{"tie_word_embeddings": false, "init_std_down": 0.0, "lr_head": 0.00639, "warmup_steps": 441, "train_tokens": 360700000, "dataset": "wikipedia_en"}
MLP neurons of a small language model. Each row is named by its layer, matrix (gate and up: input weights) and neuron, and shows model dimensions 176-303. Each number is 500 + 40 x the weight over its row's rms, rounded and kept within 0 to 999. Numbers have three digits each. A neuron's up and down rows have the sign that makes its largest values positive.
A block is one neuron, or neurons of one layer that tend to fire together. Before each block is what it responds to, as a language model described it from the Wikipedia text at the highest values.

Responds to: Abbreviation periods inside names
L2.gate304:521474363482414539526424464435558470453511506463523488470491555550501529436539549520575485456485526493499440493493544481488486511531525507510559502415468494544538472525504552485514491541512467402554566467580451467410437544505496495528481486515571481532453465503538514469506489456465465497506409484501535498491482499598479453506433516527495467552549490482515474525520466519515584445508
L2.up304:525518527501507537511488458538425480425462474474530533584548520577491517461478456472417449481459552424500473452509483505536442529513479475546507451400544541533505481445503576469499469503478589436479490492486480508447460477499461497480481486411492515532416459392458509532468472485501513476472471523465464523590527517502477460492504484451528514529482505516490530496509559569565492599539
L2.gate558:498505489495486525425483471519575524489417511461473494489524501567440514525564490499497451583432556473498525439548514482466482465459531560502537504468454539484570534510495500493458453531470508492471493531492536469446480491497422441558515441491460531454492486498513497537480510539486482508528493493449493485565594490483447503532452503405570519526476491522524490508452475523569481455541
L2.up558:450530473494411549452517532520455501537492455466476559461475486484512573559470545456475541473470465498510555480564515517549446484474551479493447515475488478541550522453496538440450576472475524511508561480574469481519441469526552528433457495546507443434514441427502538432486574526543462500545489484472483546482482515564430489538430521550503513471498458461481492450499468404418560533452
L2.gate619:522486501520582532470505415437529423473491457504553507466518493529444486531475455460493472482449482525459515539553443575563486574525474438491491501477464553503535495474509507492513523510543485478469468485482471504504558462469542489514447482547432565533530483572472539493502428531605533520494480462464463458457511505451502534556452602464480518429512514509467548532482594498531505521569
L2.up619:476455464467495490412491514473466459512577462479532526451489500542531511496496484430492602470460544460514547526540519357563507521548507528542496490471566464436490491521517555470453502483519519444529575505525483533470448470454522448490486501462502544493517517510465461548531489494530453529393488515471522442472436452518546495473514536498596514487533478466544505533502435456541570523520
L2.gate649:536493455466515517511512523491458480440512418492582465503528508526478451540569455530569513443457492396541505475509522494478463501511476449520538505483498513461526507483499525473497535537461483419442501451526519495517551564475486462534472515431523477503480474520411545431437514590508505539535458516523546532434516475442467497554492521503505493469623456522507478473498497497485531519523
L2.up649:473483509499511533549459477500546503455401513477430475475564438481455458543526505548483593497485494484538506495497518547510478486509449498454489557489533523405460524537595491540497492449484526554539566505455532451445513498508503460502429499552494513522485507596475471477522549514509474484491473500537513455527564410501506493550553502525460455429487499505484486559538490467489478547494

Responds to: Main verb after subject
L2.gate320:473492510460534467570536463573499415480443456522479487507444522553441495485479497474490448526493525413472491496436511545488532428491494514538514494421531572567531454447475520487501497587526528582518592504561523441506522516472487481513489453503472545544516514516498523536549451609559481533468478527510495445454486461494549486508545444486462430440464543522521478490525552504504497501502
L2.up320:514460559520489480562453543504460450547509507516506580451449492508482454565496468495415462495465532508521559486520413473490494466503620518544513468549479566507457526459549496480475528552495452542441541457541557497577500500497498524448527513435449509542548517448571486552542463543547542508487467522570440473468421457482572439558545533549449409492475498529570555526492532514408482538450
L2.gate394:469501506497524502535504525529454584458577514490509478513502477435555468497538497445532480514508535432464484462519498521421484463492477497485442472495614477515506496479440536471504477536532443506468547492466538409518539487504508545534435487523457469521592563519524488562534501457392509524511526492549488549428473462584455566580531485537474454489431454492540523551582532489456446462440
L2.up394:529445539545505532572569578506503505481448553534514533463587454547519457477460444507568548491617456472536444508487451543532501559518456506409487516467459472513517464510486526536559464526495559460463469441488465446494553490454492458485395534455517533502466493492409450533465553457580497537505452484493512520491573522458451511564530448495503438533541521485485489502480532462546487539509
L2.gate552:489490472517479464503497469569483465477529480539500518468505526531494420535522484524532478537415533479445494532447421532475455524440549520442449525548503503450501492428492454499511474549467490586525465503532531436483487441475481516453490474497499508504533551579498415486586454481492464509522452505450518406525533480453581499519464442483478456541401509552500499433474484497487505532465
L2.up552:468519548503555503560522515564515513511463487610446497510482496487562465509586503476545446523555523544535459491504501469480517502486477502511490565495459435507417512520396457492445432526539539542441464519485511451537467546431480519555444490398456536491484516496488526475499461444517468583493529484489449441556532486496516551544514537517412422550424498493569509532505569523500487580487
L2.gate708:512474559476499553481441485513425464516489429455477452453500498526366494521562503459500497523534553475528477569544480524473583500463539510449522529523482439503509451486482482526533500514519498543512527471551512401497550503470538505475539473471526543481557545542534459529415456476464496472536479532510524486510541513467536542511488534428562533458489568530408474541484532510600510560465
L2.up708:454501473542509433491544479589541520432490514594482529484478519450600512523523505423504433590550508438482491508485502480437493506446564577478521502463523540600434490449493470468477449528494522503474466538441487504464506530467450514533501480493489515502489447555596476539508569533476498525498436599534488509505488472523477511486526513451508471502458473524566499569457446510513546430467

Responds to: Fixed-phrase second tokens
L6.gate765:485507497483519557450513497502564506509510491495551536550474521481447507443539477489515474566500505501434483440477447488527482486444560525446461476499539483454557427482517487481381423476484464461504460525426464510514520511498541492551507462487392511494471416533518503527502489531492497478530496490529487486520435498493431440386498522535499504496557529520523499552539542454572499525549
L6.up765:514422470522510526526515453502539557490533479545502526473526429534481459558486562510467537544461452536449494541458503433484469531517412484478483523511543464521567531543500522452513458546505491482470492512506377527476529479500512519486556470475462510490464512561470483570512451524469520563585480537463524512463514486533487490486493506547425475483416522524441439563550508534541505500463

Responds to: Main verbs after subjects
L6.gate265:507476552499473533488528534529514465449507490491513522502542515494489482533506574560453526535523532532455537522461478479496492540568519506481558538452443449500472550378459501564529450525504514555444492488494503426444535526425430530550462477513402544480495517537533447523483510441506498552503504489482548484453574463515446462530506489499501521514458518560562491584525479547511473539539
L6.up265:573519525426493489519496570367462500474472526522541522390450491499449542498490567490475524507550468419496501465502500512402479539559530444513567484460496440480498545483472474448492469535510497513546501456453527450498517471482503539543447549436491504589444508522482497511550535483543528489518498501530511528520489522558463580509541523513498521445415495510583501520588500528519518490539

Responds to: Mid-name punctuation
L5.gate66:487544419607505488490507498443559499493589524525459466499465513508558600539550527490464574543453466484505528443546552535503545435533593491602520497431496506480521497497505479465395446505544554462554495469525484556454495537471491449516529491493561519577468486520536507529511549528513555508441495573452446518534518464487530452584513530498507514495490552508465456441525526465483449544537
L5.up66:515502468501472508470462518498555555524459497459570518479463494505525527537530530478492492514479571485462535550489558534488548487496525547563485531507501488570565471536512462546446425578550561534468522510526512516515532524453489497530475543591569424471534487511505407503452492533539519467526489579544531453536460450559472510471477533452488531471494475508468507465509537580548531517492
L5.gate208:503537466482481455481458541493537541484468465612478512499471576484474501504428572485573541508563520495513532528473496438434498527490522516545494527535483549487512430480528565546472477508453458524546550454541521529523472453483494504503440564501506514540480481520505488422493552532464466574451419440517517506493494465383518537429466512513536546551574476487436455568495501545547462506466
L5.up208:467439460509453506463480369568481480517532453554435537537487472481508513488514526551512542490575493532451525508560468437491522467513529523535481450455491591537494520468423502516516564535515451500465459526547506528470469589508547493566511456535449487515508465551482502519514487485464545472490481464484551462521512467545540507538455521525518506467527513525517457457456455516459514546547
L5.gate218:488479458470445566551533525474562473479521396486541523502499555506499441559481495532501643530470556490471449498419498492566463452548519519535473474505473472484460454425460483575483461467522463538531476556508453491522431448463482461516479468546511474550492428590470498520508512456489534480454501507546528488454468448576475471477485470468520504503508485570461556463518474549526442520528
L5.up218:577463401535508525454522543397492443492505465472528488456526528528541537504472483489598511443463473490491512508457521483520540534507494422467507528529570464417586479535461570580471520550504527521476437423540510604511504490584429513506482420515487539400538470450532505494530542569440502435489487534525493446458535528528429502511534520485530507539502565437418521522584435504533539523500
L5.gate226:530508486495518542425566462522502506542497484540562490614534547480461515479477470521574570497425640499508508455452571446514497525506527481470449488420448473469534491487436446446497438554520617468453463514469471559495485539473425538543465553556538487488482509528483468453583474545498474501452484510540525501448529466518409481476480464424504478543536452476491518461434563516519503503448
L5.up226:515488494553486491446493558470534489473466492538467450496517448489487465548499478549568510498477470416523487527547471536475527560513517475495501530476494492480510455510509506531423498499482459503456420423509522512497499514542480601466458431472571452514503535473515507534520515507478530505498568502502542467510511495516430477492451602479481445435504516476498426524538519456491555530496
L5.gate518:486537553520489536484472393526452479498530465521457541541499520499466483502537514519564578581454441435513497575499526476478503526462522488518456478465492398526516553514546517420506574428449553438533539521572592555441541448479486558488422522484505435441570505585491515475578416561482535502521415563532473542500580499507471478510531388476470547471501517523471481468418473441533475488524
L5.up518:597506455540530542531457504536435577432451505572477517497489557551499527491463473515508476555491437496510504558526515426489479546485523499462503547544501417526469550483472505496539553455464535490494574494510573502528500513511445522464494569529496484482532512543476437485472476519484522555521422493447489433457546487492539558480459437521431505514518510525415562543488544463458588518542
L5.gate559:492471448561518513506515508550572445506424477555514475506551494539431473498513518581557495489544521503539509558436489443564504396469533532468552551470545518497517457524500488484446392465500557557489425500463490486458515544500515486470474458509488528480477504513570468516474477522506488480498462488485505505488479484475432511491494522484486559535450502491475487450565541483560510557503
L5.up559:471431489485521515518474437528468509564458518431522496482440502456543601426607500550546547461466550512495550529517468506528511498498458512493495573530490544484498515528590478463518522458492485527447454504579447501533522481532550516472498523500525446504503441496519491474499508494443473445473505489517536413558545491487488487528571468502468444514555544469475513410387457450490506450551
L5.gate594:486453530474564521481544460482605404442472517511444475595534504494530494435494444534445486522403552501483532523498467508463569507487491499515418464500495536435500582480552509495468476545476534487474505442491457539527459462462518520398475460462491537491498500414512466519443487514525501541533539536585491444465531531486555434473524494543530522482462452518419483443483543515484461481419
L5.up594:528497471540531544543546490507410465412508468439487483535494438560474514423523518502485509465443446464499538515432423578460564562535535463560562431503407505487551552522487480423467493528507558422489481522506487499522467514524494561561504495471448509494475540533525563452482446493468453414443516559511514479518516511465501387496522555457440441448524439471454578498584562497532528514472
L5.gate613:469454408558531585457596430570553470527512499388582518448488513540417532488531495491489463462480533450462527538546552533507503465483522550509512519502470489460543481486497502476482516465526497446458450529544435475563502486534455540447514455483501474490507579486451527506456540493503539461509511527443542553509489446482561475490463505530492543498487551466457512474482424549449491494414
L5.up613:473545447494475498395491510498459508523542533503445543544515543536501462516454553531544431490501478455472487505546499560541453477432550432512486500442436532447491525498577487413550524448428460532529480464533456558528483514522550465478463508475487530574477437541487554459508563461503526519465585450540530457502488485532417544546491485488484441527471523503500486497439474497488544541478
L5.gate631:629447490485503509503545468574542544552472474466484519496427535498440442537507416558541488484515477519577503506510515482514509589604518510512451514497549548456522475472538467531497442552472509443459482468521531490497421482524494535469482521497534533479518503468543510498519482561456569522465528555443450453491488466559450487565514479523483598485497498526515483479420510470486551446455
L5.up631:496487484509542521401574561537491474443435523451499531584504496551548525497498499465605503475539536434534406495522501494551502472500579529457443430496468540539494539491517526443469485482412533479450424549463478521489470501546547454577430470555562507488494464473419523488531513531456479490497439547423562515549543521462505569532532473505479510534518490463552581551518498473573574475559
L5.gate677:474474469501455630430496489522499474469480446476564519509544499519436512513442501519518521522436548499516506508536445487453454546516417506478500488489491506419498472469519486533517517494489521504489486506490443507462430524533499473508527487515453576474504455505480541588496520590469558529428502499538504531441541478451450499509522499459579558517532483504456499496450433430568518535496
L5.up677:516520495536487452491547505569484539499498536574507450503526494547414511547444477455501522496509511566512510525502494524475510449498459517495467490419468541489453463510599519454471441420427550537500473505464518497496488545565490532427469495464510539482488509507462537545548467570520461462581492540534428486528438524441606485452499535461474484467517548486560540490508506495549515427524
L5.gate679:445473509522481518557488465492604477477503492488501515508518466489590486477454504513496499487549558454476523556539512470517481450527583421498501522466468463439432496514487507481486552439495502472514548473407525541462450523500517480511488485530498531510533557615557512439535519534506549584552488532526502469519484528473472400506464553550579548435566491498497558493474526436443470525457
L5.up679:516471475521457530538571510481495429521443497480516497436517530491478478527455516513519466530441384414532436452483536479518458542540531524486508558519515444551490537468528495501494528486525489473541458483488510582504476454510538552456519506528476490502539494499470471498514519479516515497413531486547547407498496374489525484502482489546452461570526484452487511459432471489471537556493
L5.gate693:520400494444495442481459532562489437528540367504509500515515525531455486470497500443532514513535508537506553482461463503514475477500558479455476546509505532411494518545567491478475483549527504453505506487436462552535523520489520511519485449527476463569463454613547468429494466505471594514508517579466510462508496570544486544533500491553462487506484485533470483422472508512557516497544
L5.up693:480503571508541494486515511465503426469460439491571504528552526520495448547478475491558532524523530504423566514449574491528538539544463472452397482477463495413497519471452505520537500535467521448470453500519530458574515485487528529486452526487487433494461542449538523448482509524556543466558473560547506511527502525529454467444498506465549533484542540476528489543583544474481536496507
L5.gate712:557503428455440609490557527490453409477492520509602446536598560502534473409520521433587482485499546498479562488453499434473459529540529459461449506491482533573514459509498523523542501502483500456456505460520500572502529472524553440520499454466547534555500508420534493521531571475536510471451470515508508523486563415445506491481493514536538421474544516515475505487526491498520537534477
L5.up712:478394499502524503478436568497476503486473465464442532525522502546460418513466507552522458435470458480527500558515443538453457618509494496537521489482534455479600538541526599523522452573547517457452475501523527508495466470545421537513425532471519522391570474569559429485528525497443497538444500501520508488433514536398522481530485447510547523479551545480435463504454485518536479573601
L5.gate719:508485500460492495415466479498468453476472536577461460418561462511455493495494470543458573526458430509450549544558456470503500484465446522485515588435536536543545544471523505475518534484552522571520450539547503522459487453491513545541491475522472460486510548446491414433465569557481534476519424474521486417476500537477463521533471504525414445472475506467544513479544491524551469483510
L5.up719:470493500476482532438513488506492464484473509412490454530487495537520570595494540456417497489555487462487490474487561571579498538572463505567495481516518486505482541440507529479548540512489545429508566540561469446471474475536426513543491532579562429477500475492522528463575523484463514479480530514515568545473499409566461470515471546475477463454538453549465423459463494472527520442524
L5.gate813:570489492472495533534635545543569428482597459538517452440588507454493477490502519499544526498465551469473538459466539526519497525563500566489480460445546466471503455526533532448479476513496501479408429497466521474557540473481525520469446539549498531613578500478455482529496442526523526473484450572524502499422518456473461426487490563532592498497552484531484578508517539532493470500454
L5.up813:499498459530531455526519457444551444503504463492525478464540504426515450607508565465566447438491513465524518542455550525548553490506504515583546498504418415455560494522458498515491538486461524496509485544524440488553522441456547506414467531521495515447529478497521503532486494544537445516451553514531482489413478466529428485525436562544456507488496521480482458466379539456499564578524
L5.gate824:555505522483434507526494514502530446511506523475542486532554507476481492464452475552464528591516524535498512548484459496544498460435465534585516493516494522533537427450502554471500463518509498525450456513525557482447531545478496530468505560480496500518529512560526557405481552573485535456524480481460526562507518529547472479520445487507463484515481405618461542549483450483515510533442
L5.up824:546482467505481518486496418477459549488488529418485519510467551535447450463454498548458531475485503495418507531495517499557512511476540444440552526540482468479583533495517502456531392529527567540507515600538436489466515523522520485490485439533412518587530548476513539414488467434446438440497522500501499484516521534596514535443477486526535558508436538487504464531499518548491480554560

Responds to: Main verb after subject
L5.gate2:498515452505500532454510555488536477564460552540494518539510531447458467508520505486436563534534519504525545525486538510555524449549478552612517492516514466534511496493459466494431460502499506491471530523502464515487482464559514514541536530467524560498482494513516470535431547511492402478448477476498536536470515544488477443502495492433500559475508475499529507506597458475584484568489
L5.up2:576538469437491525507514471452460546484438482489453551525564454574473541495537544514478572467508477481500494528512482565463518455555498471469534437478581473514485585532537505493442485466527454520480605487541495498549486488443448577480536563503462558483502512509511538426513557462503519527517530480500593562519534507482483475482478517481540450492459508480550440515476467504538610499460
L5.gate11:450536526538492476609488495515549511519527427526485525447450526515377507531452461486438563517519465502462534533481542478449516531474467514452599485477498439562549437422479461494508501532533442530538564505532503470428508513433500530503488463609443473540527517583499508548512507582516487437492542506425545466489530497523461467557547539493448541541560483518508505471535509577511470485466
L5.up11:572489505530551488533513515469504476538505456498487499484563498581527472464472492548482506562456420489562544593580507517538513431464480490510515433487533509508569453527441459463486460472473500499445517504535497469506513476474558454424499542501478543413517464548427541542501507555466505520568503538484479539494576507489539496460500467468489499507493501520582459578594506452493492496492
L5.gate25:442524499540551499544509508455490518510509445499504476437482510544457485519519504476502464519462521523466491489484472445498393508515538515494524450433568489522512522491538483528481537431466497592478512493519523479494480528479548435548529415452490543451401456530454483485428492535526480528487523463521507514476484476497522518483545495494451445501492382540501480524552504517529493476457
L5.up25:487462527489496552554474532452483469491459470509459554463521476488507492496476421483507510465555467503496523498469485531512535497487577388484523513555468504493467452463503527524458491546493472474587531482450499489540501488383455503553525424562571565532509505527524524462482485542555507466539505527528518458527521539514569515512516512444522455465487521520545514469496558466432432602483
L5.gate32:553579488503446464465486422501471526486542484471520439555540512488386476519519451501429502493504533506480457434441491493542519458511515508504488469496509504530510458509476516481487569524560524487445490547491545477459520472466515477507476449491555547546480562524492548539453536458492520477485447520521515529437503520482575458569527448528484457466549424546436457496565508505582466415593
L5.up32:513562530520495479517499527466421531572545545570556489591454512460463508513454469458490552481479548528488497488541502512531513496477513443447475468495415495560520508479544473487524503484587494510556408477501527536524496448498512521481489475488548525482570547472424492464536468469518463440552496586512480522416537459471553529590479470492459479448570509502560555514477554469529467499422
L5.gate127:503535513485461507533496473469499439535474506500489459522486573558456546547504460489570445554492531550562454536453519503482543379484527544493514453512547499519515495488485499474497505508485527518470507511483507435530552511421489472579511465482486494452450433539501541535557485473577498528474546500539494467448479533529505436578510464528451456490493472566555424504509537513535406581547
L5.up127:486536547506492517524472461438492480477463481472487541533496530477507484579525442498439430488506552477503484479470529561494535445504576504498544493478515475510552452551455498388502537618486518490481522538493473548520497497541500505585476486485538511480460515526495489553488439550553555504566460471547498497522492481477552434517462529462417456405479493529545540532467531486504514537503
L5.gate229:494471486507540471527523502472516452469546498562488513469448426485523451489540536511479459563500462531554507518534430452481477462495543512561517503525453538541499529449535535480560513470509516564549576507483516442564443546436493423511491507475529559475445481528486469542449493536492505533530489454559514482481458550467556493534470427554506482531439481503488473560441500550517512510584
L5.up229:518460495480476470487522502553577537506538513507549551509534461580507582479560497580466516539507464500438512534541507447482474500419503524478570389426426515587452500407532558490590576532527502496489466516497561525483461520464494541511454506573479510524497486464484461505488473504495493540463506505463566575508522517546542511451534487526497499488503531566496440393533463522445448524422
L5.gate250:499454510452424485558487536516490406489474455476564543556514495468400529521510492477547582559510530508573547573475467465479416441501477518506471459454488405496466484520514526533502466511492545511525482533475474427453475538492461518530417496476482545512481424558513518470566515428448495521543565492475542524470507532519454487515438534495484595479391470582540493544524510522473459498466
L5.up250:520512531479495502544551514523436478495467581454423476481557468505571511517454431497508473479478506407472521477477512469521508518478507466524577510383465475479582579503462484488526496514459543538514495454451511504489499574476486506531468514488484516441479498485578473595498549505579479517488469516513443516370461493550482510528502471468561489536490500480556537446576480513479467417619
L5.gate363:601506525467488473485462541481444480528466543464516509471452491474483501528488511479493490496495443436476528430495534510447561548531512561520536490480517439573436512446515509453465521549496545513503541511493520419496496485491503550552493498529543464460444452512549512478525414548568512490572554478509488461494502456499526435492542492426428507475475528513616550523577482462562516459506
L5.up363:487505507486529497487528453463492469550457464488514495504489478461504444504523495494503505509456476528597413524427611471516480617529480523511547442527451508511509521442463470467435522506501527535490555518584553474470520465532474507461459591517479509526483515528585491503501499429528417518484494528524485422519489457503493512502512477481463468501508486577465507489484464510509453516536
L5.gate392:526471507542528539506520560497442488449462500475550531489483562564418582465506463483448569584505475454504500473512461481548516512562496558482490502455516502542521511466605525494518512568538612528508551491450495553525511538494499459560444515569515505450462512530510530580519492553531445511527481495413402486458499488516528463488500454469509493458442532515474511519537462551531534433526
L5.up392:466469549566489534519490506560424514588526486419530509442553506514516573544474564552499494548535512577498445508500529514487449511591530577460492477513573501473417547468469479529488497536555474523522475488487442474441431552523481565462507495505414506496604486512477448539513496487485467479413496466522551473510451450457573494493495528482447523471475518527547565466598455509465404468516
L5.gate414:511533528467493512437538510539490503516479418516501464491514532478476503520501456594489476586544484496553510495446513505468455435468513557544537498497483447499511515546438467430509497530542508436561469513482491514572478502414458561437439502482450474587520500522486494499565479516517541529448492467510520541522588531569586432568553544439499560461408479526532513540514512523515475513520
L5.up414:580527502490487437514460501469525491483530566530471529510445453534547554483545511444430546512516401535463527563414485470508491567553576416508508535522453553553504498516460524475521479493541501468534495537497452503446517548415541526484500489450505518529505464523513447489506441491484443522509420443521561567520466458518500509523517472523474549526482445536527533432499553492524497496534
L5.gate486:519530522562404520515440456481466561472522486535526495403442496530581470465550550566509540524524488544518499474485466509477542533512514534494519492491478446462483567510487458557486496561514505497512454467524503532554491581435473434551542500453539491495448518474492462488507447566528482517585528567480525492490473476483452460542498507486408564493457521615508510522471536553475530500527
L5.up486:547462580466505442531436528535442582521554493523482563461495506559473450555504518455499552480545479486452533500582392427431497507421545482461531496525482471522485537514475456482539509572507500525476545538537519481527574552459560505534474489481521489509471517560485523438484495423509494473521502495538463497519489507482501510521550464503572528520519464464527519487535496482498432546539
L5.gate535:531535520455464510570490512470513511524484514572557508544497487474504508462506504496460559521536478462518478508496447524478497518525496495485502405459489456510478461451447523494503498525460495511547439491510516450512507478459429539529481520470518435524483447524556455489498529552511513544501451482456489575529557508511469520599592484480463543477494448534540503498471515523493427479564
L5.up535:522532487555446530513511519475513478536502475550514473513446523458503429488518554529521505517594506454557501486406410472421418581505534505553509459436436479479460557501506553512470540485451456473498450493483542460431550483453530548498501490536545492525436493545534460557566537520496458497558430370509470508471539519476585487562478452506512464511504505563510484533531457497529499568512
L5.gate558:524519474512427454465536569459571446481507533529530528487538523489541513536501581461503476488524467510547517434474540455449462463569474505656492497504561508545498403497474458558517592485509484539498485526432532449501475514445502556547478494482544519465564505476494515389499517520482537541525470504512418535498508418492420484427553480476511521537498470524567551541568472497481474484483
L5.up558:509489559456482533534498556458488508534484519575495517470535492477514432466517478497465453472490497466535524480460465464556538560472518556509478449530378514490474540501521509548502465393476477441417519481425491486438529513411572507504488509427514517495570490535490450484518425384507484555474451483502492498518504531448585442479494537537493483487455511485585449449493539535556493480528
L5.gate720:486491513479436539443497445523467502451612530587469514526432504479488497503544515479492553517527474538566418536429502505451547533535490483564530508517481484488478578468541505500470496493556534587514512518460553506434456523472446500540512451454487528534435466493533509531499480546521522488475497574545485567460520483481502555580534423529450513531452415539525435463497500484517463446495
L5.up720:516590497535488531494546482476507492551477462510513462523485515521568481487515537468460474477502523530504466544435483468496532528411634540528475541480470483505560438474501433523505478549443483509509453456537536497467477409537489488495477575550423574455533511463443455463444523502487501519508570430482500525461568427494494499482571554494492513487560577476493422537554558600562523536497
L5.gate749:518472563464469540432520549527518497524474518493496465479553599439536479478485487445578500467438550411563549446486500493474534498466449496520488436520492465523506500514545468516523481508462480477563465512515519474515498472470519514624454527559469479474452427467584523539537481480536530536453455495476541448457501472527417499486496456408497550472459507598527483466538521510584506533542
L5.up749:516498518481511523493539461514460518459478484476544555487540535505529492464473453544509489528542550475508484460462401482508528547495454425441536451461513521523410519457540552503441558489580524490561508502451473483499463521485507533476468494473440412479463528539589542470523550446522536520518565514563568577431404481520405554508505527512389496494483474556469469487473456550436425482560
L5.gate798:514491504479521493507540527537487517539526496493588448517525532514425500590514479497455556520447476559496470467521446514587512545463444472455518460427519527448542506411476464474458534464535533475495500438539496508482447501479466461486506554486424559521455516563560537506463486584553503508493504506503432478450504575419521464473585500499482552482508431503535566532430452563433495539508
L5.up798:509483490503591551594537517543506524553457505556495503498488470506476458553524584542505510505547481501552438521493462452521480549486428484511441465461529530450521583485533446506489493467451536526518493458493493498466425416520502501461470470467454486481535522452445508449539521485525496448478517498469488492470520485535524441417543539509447450446538530493544561503497410496529531457474